python train.py --n_layer=8 --d_model=384 --n_head=6 --n_kv_head=6 --head_dim=64 --d_mlp=1536 --vocab_size=2091 --activation="gelu" --norm="layernorm" --norm_place="pre" --norm_eps=1e-05 --positions="learned" --qk_norm=false --attn_scale=0.125 --bias="none" --tie_embeddings=false --parallel_block=true --init="uniform" --init_std_qkv=0.0236 --init_std_o=0.0 --init_std_up=0.0236 --init_std_down=0.0 --optimizer="muon_variant" --lr=0.00967 --lr_mult_down=1.5 --beta1=0.93 --lr_head=0.00936 --grad_clip=1.0 --warmup_steps=200 --schedule="wsd" --decay_fraction=0.777 --decay_shape="cos" --final_lr_fraction=0.02 --batch_tokens=262144 --seq_len=256 --doc_mask=false --z_loss=0.0001 --train_tokens=921600000 --steps=3516 --dataset="wikipedia_en"
MLP neurons of a small language model. Each row is named by its layer, matrix (up: input weights) and neuron, and shows model dimensions 128-255. Each number is 128 + 24 x the weight over its row's rms, rounded and kept within 0 to 255. Numbers have three digits each.
A block is one neuron, or neurons of one layer that tend to fire together. After each block is what it responds to, as a language model described it from the Wikipedia text at the highest values.

L2.up433:111097124134114157137162125138130120129118098123154093103109134147118131133098133147153131127109119151084127140158135136155121125105158154118136114111129105125128138115123142142102080082092138178161125100145131138147108112113095153166095123121129140145169110151129172117138096137137141097168160141196110176109099148165136125153121086105144107147131136099148073137101115124051128071115
L2.up568:149132157091107147115115139141107144119163119089110128154145093118114141148112168154139122139116152151165148129128121116129121124052131156114128117119132110110146153129120105125158140130162135137103157159167110145139143120110108121131167167146116143141127143108120145102139119112130124110104141115134153112103108159104150086103125181090133129181104153089135130083117115111147143142073
L2.up623:117147113142141139137152148109128157111168093114135150133190118115123117139160139126170120161134158151141155164142111142100119119128113125132118113100105114145105116107137149153142111085136123135084084117097136122158112118070133192129139122122080117166098145135125105156138134134111139146102156104160122106120088102089140117099127081119136140151119112117132138112151107128133126129099
L2.up753:168140119118114101118118129106113122094087142105166146092141096099102147134182147127105131132085098168097109104142141126131097125120049163134149146170113091137163102135112168129117151128126146118119122118117096160129076128096127130129145089109113164124167100138136191157102124122142162111110154127141144126153118095141083134126126114140078085128154138158104118154129088114113149110090
L2.up958:158161126125095132129095111121152142136114092101171126117159109124101102113121146146102134129122115141119118087143155131125113098144131141089128106136109095136155119123111126089142091155114147070099104082150086154138107127109127147193150122121119152156169110163129152131115119127153168115131162130112157117121150089138078135137095125135136117095115146116076107115107093135117157095113
L2.up1469:121135120166133158125115111120141128153141161113125096135158143095094154126169144091127102116180145147095128087128131108115130097137112150115140125128164117159123166158161131118137156122099155102173164148144094109132148113140135123164170106098139101122117103061154115128114150178142093116117129130103133139158129152148132143125138099167112135119149105176136108153128157164119134127153
L2.up1524:133171126101097153163119108141144178164112149088154111139192117103091126153108144133147096153140117136082128095138146104126167099129130133117117116156121100123103138130139147132141135136135125142113099129098093112172154136097106143157142136095109113142153169144104122128133108154146107131128172123118113120119103125102108143101093103110153138091091119100085166105103133113099133134067
L2.up1531:144152138129157103110113151105130078157077142090134174153079098141139120154142122100150125118110142157158122121104133112150098157106118078082125160178136110100113152116138146122164122140051140107146130127131099124159104130096129130147121093104134134181145156163131168144127109132112121133168184145088124136126114117118089142149102127114163129114136129139125100159131098107123140149164
Sports stats table separators. Pipe separators in sports statistics tables, mostly before a row's last total column (| 0 | 11 |), plus some tokens in footballer biographies (side, who).

L4.up1232:155103091182126133100146140142134150168087098123072184104136126170119100142117138130119153113191114110117102149133126114128107145109118163159093106143129112122102140103099120119102138153177141126164162118111147188155131111144146167149134159140110137112095128150126139108137112140102130103111119115136128094173099196130101116122131117153159096101126118101115108150098146124106160112132
Word-initial subword fragments. Opening pieces of words split into several tokens, as in Gu(y/ide/ild), bro(ther), gre(w); also "a" and "There" in census income and household lines.

L2.up33:121125121168084144105138111088117128120102051124136132120158151123131127157118127111173112092140125141095139153115148116118162115132106110120154122130106128133134120102093170156114139181138153115147129125105105122156156125115158104118131132116155120082173171154142097130145102153130158092114138151159119138130110149185162083139197095124132165153116135137139126139129134129094159129122
L2.up56:149103106101093099139121155105111120109089139114168128099129115179137104167078135089155133182119156140126141127142134146143130114113095107122159108152161109096132143115187119090085164126126141112109133130128092118176104156133115140129125125168141116102113131171163073110156114124108145118086083111120099138111100148176108149133161116117155168159103114134136140128109053152124142123140
L2.up253:102139135125162167128085159122130140124094130112112142090109150131156114174139148160144127140125156113168091134138129102086135108124153070160119132085116147132109126137155168125103141154115123163146126106081138106130149104127162154159106140114175071136153115132116126172125168098136155150096133152121140147123122141121082089149122118167175143124148115179168134152091134125114153168096
L2.up269:084119141108108126115110166117107124114085120109125119142147119151162125134158136104099117107111150124098136102148117157124096138146114147129112123101110123127104098131149108111109100182108134145139128135123135149128113117123100111114139123109094113103144113143149109098100125161126094101117154132153141161124102128143092158107165096112167099141097122087097159076116132115125157136115
L2.up274:096184157137135137141120136135130115135089114158088156101159132164099146133128134096131102124142170174104111109088158150107099058131146132131102091175088108123145103112106151118066151119110112114137126169139150110155104176107156130094142087141139079109165113150136099160114120123137154082141191127145124164132163163104145099121117135077076159141149133105138138096145142155101118147103
L2.up344:093127074099083104119074172117169108129099091116086107142154100140125134094132139141158114130158086135100134130149129133144163116118120149106160124128140118132163141102135117175122136112121129147115137149117133158130104082138103197108119125108157130094137141132174135125111142154117139134130151134123097144098113155146136139144149122109148119090140111125176162140146146151171142122157
L2.up944:162095133126140107140145104085136110140114140136191180136165159112149140156104094125103138156127139146133119151133082126162124159184121162148124158150116109141130159120182128146088124140114131097143124122154101111104135149148129114131113104158097156106108095103105080108127126123104108154123125121138096078170139139100122131139143117157130148112119157098126157077142130175135130113115
L2.up1471:094132137133144174102123070130099140195111112091097153107115110109086174150157143104149086124132159152156122123147112117122159153121171105142118126131170130142121139139118146141152117128091165136112099109120128091137119110171125147125092098137154135133115120126126150128117141121128152202131081162138103170125129141143093146152127131144155113094100120146152096127123150180082162092109
Word-initial fragments of split words. First piece of a word split into several tokens, strongest for "sm" in small/smaller, also eng (length, Challenger), orn, differ, ful.

L3.up335:126125132131105144132130102146122109145147128097175103108102095165142143130107056134191116156117104113076140106141105102136128157130104124113115101083121175169123088151116124093147126161098138135112147148090117124142128117124105128092131140158132097127188171106105113156130117112135131123127161159105135134094098148106186140111131167111133088156120113120138072164118122079077145115135
L3.up409:065105129146147135142108125167123132117142112132126106128127134122140109122066103180116129147119109106132126152115158143121138133111108139137160146085169121122127102180119135131177134130126091150128149121099132117147109172129121140132133115147116120128109116180146173108146150123187144118119156149119113087159154118135191122154137109156138121157142134108137118162164164082121124134093
L3.up428:086092096134123141177126154166134108148115091126124080142167095149166107118054169175103131135126069082115118120148110157138135141129112154108147139116163121151159113112141140106155136152106116125093083152106127118136168161161140130089092137145154134124144116144132181151152118124138162138106120151144113116164160126143161137145141140106125075121140157123115106108154112129171131145135
L3.up499:101135132140044125136130117159137125108110184094109168144153203153152115087137131097151177177090089120132117143143101111128131132121121087111148150134132135164150144191133138117140120125134083142105137117078164118148124171100130137140130095126103133139141157151138120111129141124166124126087145166139108129129119139107133086140161111122166152130135113128134149133113143097128152106107
L3.up758:122107101134135092165119139128109125118187156099127150137116166128143101112065070108120164169130130095146136123124132151155120157133132147144173129090076100147137085157129125135134151107130153130115114112083109139099099128139130139085103135162095150166129146130146134141139124138155116151152160155135091110145118133083121131106134122171126107138174141105125116138145113119117100140139
L3.up895:155159094114119138130117117126113132138098128131117160125151155153136111142156108106178108109178164124122108108128153095128114139112080140146128162135169123154118128116148108137165105098122146094123113129138103124109157154128128134132192147144087096146121138123112144129115136160148132100110131100101123127103158093088150131170179135182099103090155085121141117140123101137064161100084
L3.up904:115117119162095113170127111117142150155145087145143127054147109154120142115122154142160146098119125108113123136107125130166116118152174093126098151126118128115160118166095169117128123096103143137108121158098085131107153094104122167126133140073108077135153111141137131103119167162106100115105130124109098150118147114137171134182166163090129155171101123159139085148124063105128154088133
L3.up1399:119127121113103153150109118167157141126144148100166125094103128098107099137115122103169130127133072186187180108102111117096125130142128133131139123107123151135103139207123117089135134132126115072098117078140100112135127098129138088143131163164140092091170152139165087107147153142118153135121152139095109138148101151113128124148104121126141156169143114124130139138116160077115122115092
French function-word pieces. Articles, prepositions and word-final pieces in French names and titles, such as Le, Les, de, la, Théâtre; weaker on other foreign-name fragments.

L4.up276:138100115138119082150193133120157107104136091148110126133156091138087121130132121138091161107079120119130153155114112127107121136146142175176151104142158168125148137117122123103112144107192121093119142101115127114107123143131143148093125125136158144125116125093138146148170134089133124083146095178125105091121151134148160124118137179128123105179113137146084095157156133125087105127137
Mid-word subword fragments. Short interior pieces of words split into several tokens, often rare or foreign words, as in bac-ter-ia, Cá-di-z, Cro-i-x, Portf-ol-io.

L2.up164:132115130163138081087103131173098145125104169146117135128147151139097133085160130130127148105122097172087152101105117111116151117153173163085151097149160145106131133127107116168129111124106133105121120141109087185124104120124097073159081119102171146115136155137102167166146114092134079150165110130097139123127131140117128106137089152103138133137121135135118160123108117131086122103127
L2.up243:106164177163141154129090095127149138158140157147114082115176201143140172125135132164107145139157113140134156096130145124122136089148167124172125124141116142133146129122121118144116146161159111110140158153188105127100113161088108108113089109119161138111110116159135110121156154115172080148127098108131142123159117167115139147123114113097140062125123110087134192179163131145087125130183
L2.up614:120150129157121139108123139119131115155146154091110116106120098133077149121159112170123160160131119153128125148130119161137138085105134138155113127121133100144101135125129141114115135118117124108146158126170128131140134110095119107132091131116160096154154136163036072131137086097142097124136117126173127110137088168109117129115066152076164155117123118087115160144159154139112119156129
L2.up985:148151129174141128101112125152088067158130157164104104137150154115091099148102089177139130099155149071141152149128125121119118120161147167104109112116119153140139130111115137139172093094104134062142103115155139167094136129110119099104114087149146131109089148107096083142119125117134154117113130125149136099106135123131122157154090109146130083146103153124116161137132127120101118101119
L2.up1161:107150156169142122105124099168137104148111130122061129102098171100135156121121132099127129135075105125128158118116110141138130121131113139097157119138160148141143128106104155143137086104130127079138105135129088149109106113087082122073105142114134099142151151141055126157086122121135081131107074148111124093101146165132141105098119102124141137127102169147140174155191102167139126155133
L2.up1247:103139125141134111104112142128156145101086136138123135132123120123158118157119134123134153134101122125130143099142146117128156121143173154148133084094158109139095148164118133118123130131151096093142117127172115115088109154154103103103080132132116142139136139168094123135102117103111096093184088119080113119155090179152117137120089184105160108129085152115123122157101142125077117122183
L2.up1325:113115118117170107094080138156104134149156144099087163135125127106142141169133116107142143138136130139135134135116126100134102147122144135048108137134122150131121101139107150165141142117162096120130107116140103126111121111136129091093119103151150105099081174132106102152121189153158091126144098096117147077158104120131155151098147134143111164105150125182145149163144141143151133165133
L2.up1474:117115135148131150128124119125080150120121115110068139129093152117124168157155137108135113132102133135100116105148146106124135129099123131104154101097108126177117140117093157161092149149090137111119135066153122134111140137112161116144152120124090143135102132133089131108130151147098093125142115099128131133125130109143159136135159137183097153119098172120122192109108092184103142130116
Media reception and ratings. Tokens in the reception, review and chart sections of album, film, game and episode articles, e.g. table pipes in Review scores tables, the period after a rating like 6.2/10, and "received mixed reviews from".

L2.up434:120100130114134106091184074133067163140112066101155127137124162132124073128137154141137113138129153120154135136122171140114115160122114118131186102130175111139126133144113136114140126123112094129140166113110140156131105119103173141103154133151126105169141084106118124170158139128135149094164165142161154123153106134126135098090146146105167103156122127145097142129140121160091167167115
L2.up492:157121161130122125085101113131109131122091109102164132140174153132122102178176116131164119153124185134108157163176135124161113112099181137122138106082134154128107120137101121118126101105102108080137127123133132127137152160105170136121155140152150153069102153168115126136083138146115121131150122122106144132162133134178131186132118146129089142096154153130190134126070123100133146108100
L2.up628:131092143104114133120143130142136067100130159106154123117119152156138097093165087165149127152121144073146122167110130143108162162123105131140096077107123141108138119103159137130155147116160146121141152143121133153089150150118106142144154121128117165106094178115134145142135103107128178151127126139161088128101153128121111150123164130113146097136112122121134104139124150147140128117081
L2.up1012:116098118140109119131139147149118078086109076163130130125103188147170144098083138154131115096129113134167088152171124125143153121100126112179119139124090140123115085139183133156104155143154120120179154165158129123110123109129121109141164132143080099118126116107124121106148122138152138093133102090155135161129132150143150104151122109104150123158104111121142117088190136109143160121148
L2.up1020:155142104107117107128136106129138122126090077114166117106142127117096088115144094126089117148102171142150144131103106141116134138102120120126108142110127181167141140120151120083154135113139125127158153051086138111141166135136113156131131138121148129116095106092139128170121157095107156106155092159133144149141162119124084150139123129126153143095121088086158110119135175118096158096088
L2.up1172:139117114144139146139125142130116175110064100099138112126141171120098131144139123130128134107118202146156151138157149106105097130104072129125101125105071140118156131127115125136136108122122155094129131120105115155101105161115135117152114128145163117107091169132161138139145082113136141126149095118128114140166121150157129135114112120107168113105148127133201147105116134139160116162101
L2.up1389:113116150144141119099111143130116145117160106146115104154107160070139099149125130120179089125113160144124165141165128133120136131110143118127093093128105146135146109059126137116129091080166163106102143102153101137134120132088149119098125136137137096137120141090097106144114121104150167107143171181174096154101156135154115130133058118079152117143107148114167118122135148139162127144082
L2.up1473:115139127129151142125067125151158111079123106090123114122119128125168175123076168138135119140134117124172111131146092119126138160119122124092163162100114146142135097124187166139109131114116118117142136135126128118102180071107171108144115110120130073139148132146132151139150138110126103129161127098181115156084128165166146171101175127106123163117109161147171136125107137120159116072147
Word-final piece in tables. Last sub-word piece that completes a multi-token word in tables or lists, mostly country names and Latin genus names (Fin-land, Belgi-um, Cerophyt-um, Women'-s).

L4.up298:115137121116122103117124122138118123113099159164138109130133114116116135139191147120123099142099082094130110146164123145151111111103145147121112130114103137109145130105138150137115123119161169135124128125146142103107131121117113164139119107104165139067179102109149138173147145116156117097106110114107135147113130170091120165103109102105136090149103117123153180104154139168104090121120
Word-internal fragments and table pipes. Middle pieces of split words, such as ish in Wohaishi, Yor in New York and dep in Independent, plus "| " cell separators after numbers in stats tables.

L2.up389:174217126087120105150131126152112129128138095141163105115130129114102181119115126157143128117129091124104133094112157112130124104127119097121154100100132108133136076160111122115121098147127128119144073134127156164141130187101112129123137122152123096153157166135130159109183147115124114174104132146094170133145123147187128135129159112137124132095131135135096093126116139147161175131110
L2.up476:113142119157126113126141114181138127163141142093155113089105131128129121115093148116140119158116096097126117090137153147122143156111172176129150113111116106136159140118125137171124122148153141091123114133109129087116133155123110104116115115154105102132115105151132143139202149143166133097146141090112138139129133143157151113119161132133121093127155108110122047168182151103105149136143
L2.up588:133112093130122106138131143147127119112092114119119122107111124115160090111143122125151104134103100154147212097126118125120134115135123135101162141134182135155118177134109059144099133176166110111150103143149146107104140147132144129116119142119057136086130115163139177166134147135123138121148098163137124128169143146122146095096153126106144115181130130165164080154138124116146148102140
L2.up714:133113126174128104116127137158075146111143156128163081139113109118135152142131144130107121140151138086197160111124115104147134126089131166127146111138123135157107130153141113179095073102127130122099117173158126120164153081119119118166133162153093141100096067175194133118111133092147093113145129113090131136109139100114156108114106102125118128152130146141121084144122132127111127126170
L2.up743:122080152146100110160142129131130100171081123108140114116093184131123098155155132158152089143129114121132125092187108074121116170077155121099138098159128152146135135129126145117139150129108148135097132120150154140113101113117110130101151154124146130141144166153116149153111135102152133130128134116141123133111137162135107099144122192095164131142134122118126145169133059136114081131126
L2.up816:127141107119096122126142181149158178139123116110120143124146155133124135105124123120146138127103133116121097100128156144121116166099114110080097115117088119118132125136127122151118138141101111103155105110084165165153152168100122154078106135122107105104145121169146113095128126135150123139133137086175119096134117151159161113115119130119126095161080157100116115147170109098128173122070
L2.up819:081150111113093144174090138164108130090109157105152115129132135106129081124133094138142089116123116077134126124123107098120132127135147152131154112132120137117154111195134146129138118126102066133150137126126085122139141131161141116082102115165093113110139100120199174126139159120163172122116171188103107130166118133159149125119132106106124078138142128141132109153171091131110125138162
L2.up902:131136118118109143112117159126127164114132123143113100132133127145163167158124142126108119110145116078122121154138170100103138151096130122111162121150102124125155139142109126144157118165140091121127175164104120079135091140148164116099139100125101110107165133180131125128143106112118161138127151105108146112155198149153088109176123120121101111155110133136141089132134141091118154116141
Mid-word foreign-name fragments. Word-internal pieces of non-English or proper-name words, often doubled consonants like ss, enn, iss (Miss-ouri, Mack-enn-a), plus French articles and accents.

L4.up1280:129113116139106108104139144132119085132083126169150127128117132117116141131069092151171153138098139092122121126133124139154182139115147102120117122136151151111117104163108121108110112142086101166132129151114094131154101114123091140147128105109126103111117092154068142154159151149138140128147130124114080131151153123182149141129131080159142127112116118163114078151134116165107130131148
Name-initial word pieces. Token endings that close the first word of a multiword proper name, often a foreign article or prefix, as in El, La, Real, St, São.

L3.up8:151149124083117157133094135122141152124136158129131141123139098117098225137152120098132132139123121103108134155096093090155099118112131154145141142116118176083145104130071178146106145137133113114144101138090111109134139099155139167124110136108141130108150152127164101143123129115121097175131132090121093133165133109136107146126115147152107099122091113136104093159136118171114119139152
L3.up184:128121117103165137169091161133119138122112119150159141133123099138120144138151132115175120130113137137132119133096134104114103168108118136114123184087113106101113157140093096128147142150122088121112129151109129140141113122145099103176134133125125136170131184120117159133160123160124137114138118127114099093142128101135140127135146142145117157127145135142137099105149122130135163151128
L3.up585:140118096126114103148138112103117152126129107111122144116144133122102153150121117165091144167123094138125132135101157113113120147115113117156186146173133106121146149120110158126134150139154126128151138123166117117130111139142115164123140125148141067116090169109164083145087081076155142150139109092134116113126103139147095191109112155130108135093137176148142160109168145131104154129100
L3.up863:096144121167128169130130145144121125113133155138090112101155196165119146090123141117140120156109067146116081089098126121175133124101120115101109090120145145136117150132128121118126109131154089078112122130219157133168131176151101117127098138140104124105133107111121148101128125130141130145080106091142129146145139134104138123120138133103130116148066089152110131088126123131113143094089
L3.up978:122120117130121102141124148107107102119095142120135148101134115155155138150139128162102115147128148144163132165093108138129135126155165104092137135122122125142126146169185118141078094128143126112080144109139149135125170095119160118171143127155113153139109141167182139097100088137130117110155107158160133152144118085132137183088102119118124087091109102136164083122121121118103087091146
L3.up983:119121106142109148146108110124115182102117114184146087098139140114133101130163130110165085139126104145199134129112117092110106155112137119156113158069111118089105138113091105140123112141135113125133153122130157098164138095137139145183144114082109161146132178107139142191136138120108136082138125144118109143128153139125118113147135096104105078142175116093165095130161143167161133112123
L3.up1167:147138091127141121113158106155157163148144148143112144094177154155074144134126118099149131129132124106150107107138148102115131142109123176056115114122142120104121156101171067111100164121121099141128186140155128155132084134123145130137123135116159135134151151133166083143100076116161109166123140124131115125131159147178144197127164126148110128116094127151138162139127155140107086108099
L3.up1306:128151070128132175141132129131163118140142151156140125128149131110101120121122132108166133127119142166143135140097146143111116155143093149104149121095152103143122157093073154129116118105148126094133070129096119134110126167093147118169086142140093144100131142124166117096136128060148066127091133113116141185117106133156155135154161113144175097085141116122124138129133099129132126153118
Mid-name abbreviation continuations. Token right after a capital initial or abbreviation inside a name, mostly the period (J. Long, St. Louis, Ph.D), also the next piece (M-ickey, J-udith); and cell-separator pipes in numeric stat tables.

L4.up1252:118148110127137148107056108150139130147079129114155126167104155155134145161165110146124115117128160118109138087121159148136095118125133125127174079142147114113128137129040142091147091108119128099118157129171131139123141116120164109107127159133135111125164125132115124154133160156122079128117112109157155108128126141137164136120108164135165159091128147139161159162143123106124125124144
Music-article word fragments. Mid-word pieces and table tokens in music articles, like str in instrumental, op in top 40 or pop, o in studio album, plus track-listing bars.

L3.up135:173115165134137133134116140141123131103094097157130143131120113101104141135127062140123139127088145142128083107130119049125126158111123148137126131126148143175092123146132109129124147132125113113122127140139109130110141096105145084147124135109132118131122169111122192087153091112136141110114181120149122127102119204147110158132151117130133168154092152132145143124119135129129131125118
L3.up418:122122147166067139127139119131138091123094129097137140099159139148098163147134136175119166089124126132116124111146102113128151137159140159112128083102177111121157123102088138133162109138126133143112147145121130139133096133130113136138088171127163117193108129106092155113172093135123133118099152136099147139132131157129174113135143116106144107081129116105105128149120139121118142140089
L3.up563:139144125158116110106144165123187162121126139149110149122135119119125153158150088174119114152090128126138124166176136141120174107130134118118147123119116106146144137159103137103119093121110128120105086126120126158109182146121114132150117130109119175114107163127094111132115137097133084097114147115152134135121131182120145108140132118093164113085143144144108153115116099135107080099121
L3.up638:166162130134118078075085129107113115133107135137105139133096133118132165123137153123138103185120140115111196167133101130116126131128116116132136122104150107122173136132084161141141121113148139167103168151139128147078155147111063113139144133138141107141110130132153130142159127100140132094178148093116137111129129154130132133118140074133112104118132122139143113145127124128114145122113
L3.up716:092136091074108169122106130140135114124136101098134168154129088133156123127136097111147169085142122118116138146173103154142063148140155133089090141105128128130118103138093134164112169127118100161138112109112132142092112130100108130098133189141143115080157125130170126119117125110120107129168061123120175117120104153157105125097116124144174114101090148119124139117122112151154093166085
L3.up917:141122134127112126088075158150126117163115129135088149137122142144118145121103167113104127118096147130111131145114148149145085146117110145139109139147135146127133163129137091100147153127138153114110101111154143162122127093117115125120140109144139127133200138135149155144138162132093088135127160083128140131092115115184118139102126159137132155106118180144161156081135132157109136090161
L3.up1036:146144121130115159160127113119146099121079158120122124118107125109160135133113112154115176169108151141131136146093127116154160158100160104126146136090132134171160124128128172114165107132127092113143120100134110151118121129079118151112123095071139147104113144097114143135129137128081077118146121154106149137146123143171132107115152159138109147126117194137086134134169151117133138124116
L3.up1387:117098154154099138137111097075121079118088157136111183132154119188118157171150128129112176111141122128090148138136126157138139090137152095100119118122117123121182149113102122113160101095132109106158117137128112159144120110090138183088092138137088108103096160146095139130146168125121148115129129117122180091083137136116072101132126121131144148148076087121119151114125110150143154177092
Table cell separators. Pipe cell separators in wiki tables, chiefly music chart and review-rating tables, plus scattered mid-word fragments like inter-vi-ew and R-ot-ten.

L3.up17:107118154130155070094113090109112118131133104168128138097159077112141159135102166078156100128093139155129127119134134153134120121156126140113120114051122127090118113161099156176139120139144115073130119131107162156160122156104127147151111090098107181117102113169155132134143146111130133123165067085136152159121078124092096156105166127130105071105120153163115099115126106143126114128143
L3.up466:170150160128156111116144109141101158143124168122126149121148157112143129115121106108084144155127153129120112099165137172121120115126080139134174093118111123160118181138154139155149141080093127120123144161116188123125114105122137102120082134117125133120078128107126166113119181153166153103111080136127154122133096140158122104126122123089115145119147112130143082152110142116115080112118
L3.up617:135125138150116079137145097127108088117112090166117122138154153135105145101164125121107121127105123124115111142151123118167131120152141117125127123111149129109169119128133159120147095139151101112112146122115157142133138100061113089121095090111106108137094142129131144158126125117144092137134176123148124128123124142135126109151156083167174122131130117107105061122111165150178102115135
L3.up768:104082164190116139135123159098162157125108126092107120109133140185170157146118092169129141119125092115126192147105136132143114137111137103151114138121132129161173132133082148127152112150167113120111124122107145088057152097149107106127162110088144087184120118109112187149127106116097076110160101124144119122098072127123111150124111148113154084131177110122139177118145142109135117124137
L3.up858:115121164140128101157174150116153116140109090095132125132103125154101142127118167140183100131169155113126099102123174111144133184122170160140119101122136140175136139122132156126136147115132132109132147181163131074074093128108118158106082098145133127145115109101158122150113062112135126129119116115138118101132139145124146113132129099155164163142172124142131082101096142156112129154142
L3.up985:145145104117124185097146124104115096153102119099152132115107114141139160073138063132133079172108130144097163161142130136122128144118111104128117140131087119190180148119157166156105121087121115099146111130220142155109131166081125105145118134123155152133094136111149167152156137093100095132157099129098118143091171176151134147096112158142158129119134146121125102116139117126140140159115
L3.up996:132120192110077118106171116114173119127134151125088128086155093152086130099119135141129136114100127144125107124136116125143136123118131149164144139153188153205140104137142081151116123125141103076113089093127134124097137122101176105079118142133147106126124142181155134095186156084118127125114082132134134131126130166110157123091123128127115152129132145166129119133139094094127126108144
L3.up1530:127112146144097137151181138133132090085108168136117121141128151164139149180152098158127123115078111112110109143164133111126148133116105122141151122141084152060140144149145174121102076138181122105128164117080156129099140083124128118104127126129136094133119117099133136142131077120121120102124124131103196164113144140108122119102089101104130148085118135101139160124100171143124130168094
Mid-word fragments in lists. Word-piece fragments inside a longer word, often the second piece, in lists, tables and infoboxes, as in Beng(tsson), Camb(rid)ge, Bolí(v)ar.

L3.up208:145153109150164152100127141146151079116104145070138121046103080114060130112125144159126163144155119085151133163142164123127131129134106139160127123147115126144102119105162116119126143114130106128151119110128127130106087098142138146097124122129173133120163162128099145132125145147140152134063128119110137153107120111125134118173167118131143109120164118112148112159126126153156141120132
L3.up629:116125115128107110157115132085148124140108120144122095142134125154142095116117105123121132141115124084110097157130130153144131106123114158120109108121103108129108102130100144081124189122120136135127122143078121143097146123117103140125121121129189100100144126173156096150154144171139117116123154138168131102132134125128124139112139094158107122108132117137172125152132106133112111123116
L3.up731:145142108139130147123133137126142126130091107125105104133116112162129097153156115112073142103140163096138147134129174127116133110142128149109117107164147154129132103149133145135112144154122115146118094074090104145140065125146122107113124161137151157135135117165099134082158097111121123111087108131120155187144133105171171145155128097119095138124120091115141153138141101152106113107146
L3.up778:152131122112136121139165106119116091156124143119099121144123144122151139114117138127125139149112119129090131104147160099197140146154090140143120152094119152149141108102159165100077111173144124142120112128103094141103154089147154147110133172128122118113148144173132145101143120141154116151140172115149125118107194170171139092097138121121087125112129094167131136151156134147092141118100
L3.up802:130195103155098115116141173155142163140130103136127147135124106140105135101104125140127152124089108148170116120136120140114104082100108150144146161140106160099113173183098113114111145114149085149138132121134131113107133118094179138144096139141110102058079106157138123132141120113090116134082124148115142146137146158118142087119142126150178137154128126132154132159181103128082128148101
L3.up1169:189139166169104161121104143143072138106109162127159143117147117196125126172144116111075115140116117151134132122120141113120108158136118117144151173136147111113147115086098094174129146102101142137154124101130121174127095149159145157141113144172132157139111114128141108133125103091113075158090127167132131111103104156110144127136160131137123090139126097118132143092154156164109116127122
L3.up1237:131154134154134108119119103161151093163092144171105135112138126120123113164091118145125095143149101149080150122109067142088152155145106139083128114162116152161133115138126161104143156157128117168128134105140098135109124115141125120113129140112138144110116159119109102135150115153093065139081141114104114127126146131144171123131159108106092094154124096119135120167109140107130130093134
L3.up1529:153119071163120159119163106090152116158063143131146134084104138149153129111116160108150099147141128123112126122118115113152130169139129170141129086149092138123123139131136120140102146144144146133130147164102085101102140180122166118089136087136152143129082172138115130111145143145152097157133133127108136107130153157135115128134158144147094127106133092139118105090110134119124126110106
Word-initial "gre" fragments. First subword piece of a split word, mostly "gre" in great, grew, greater, green, also ter(ms), sm(all), orig(in), wh(ite).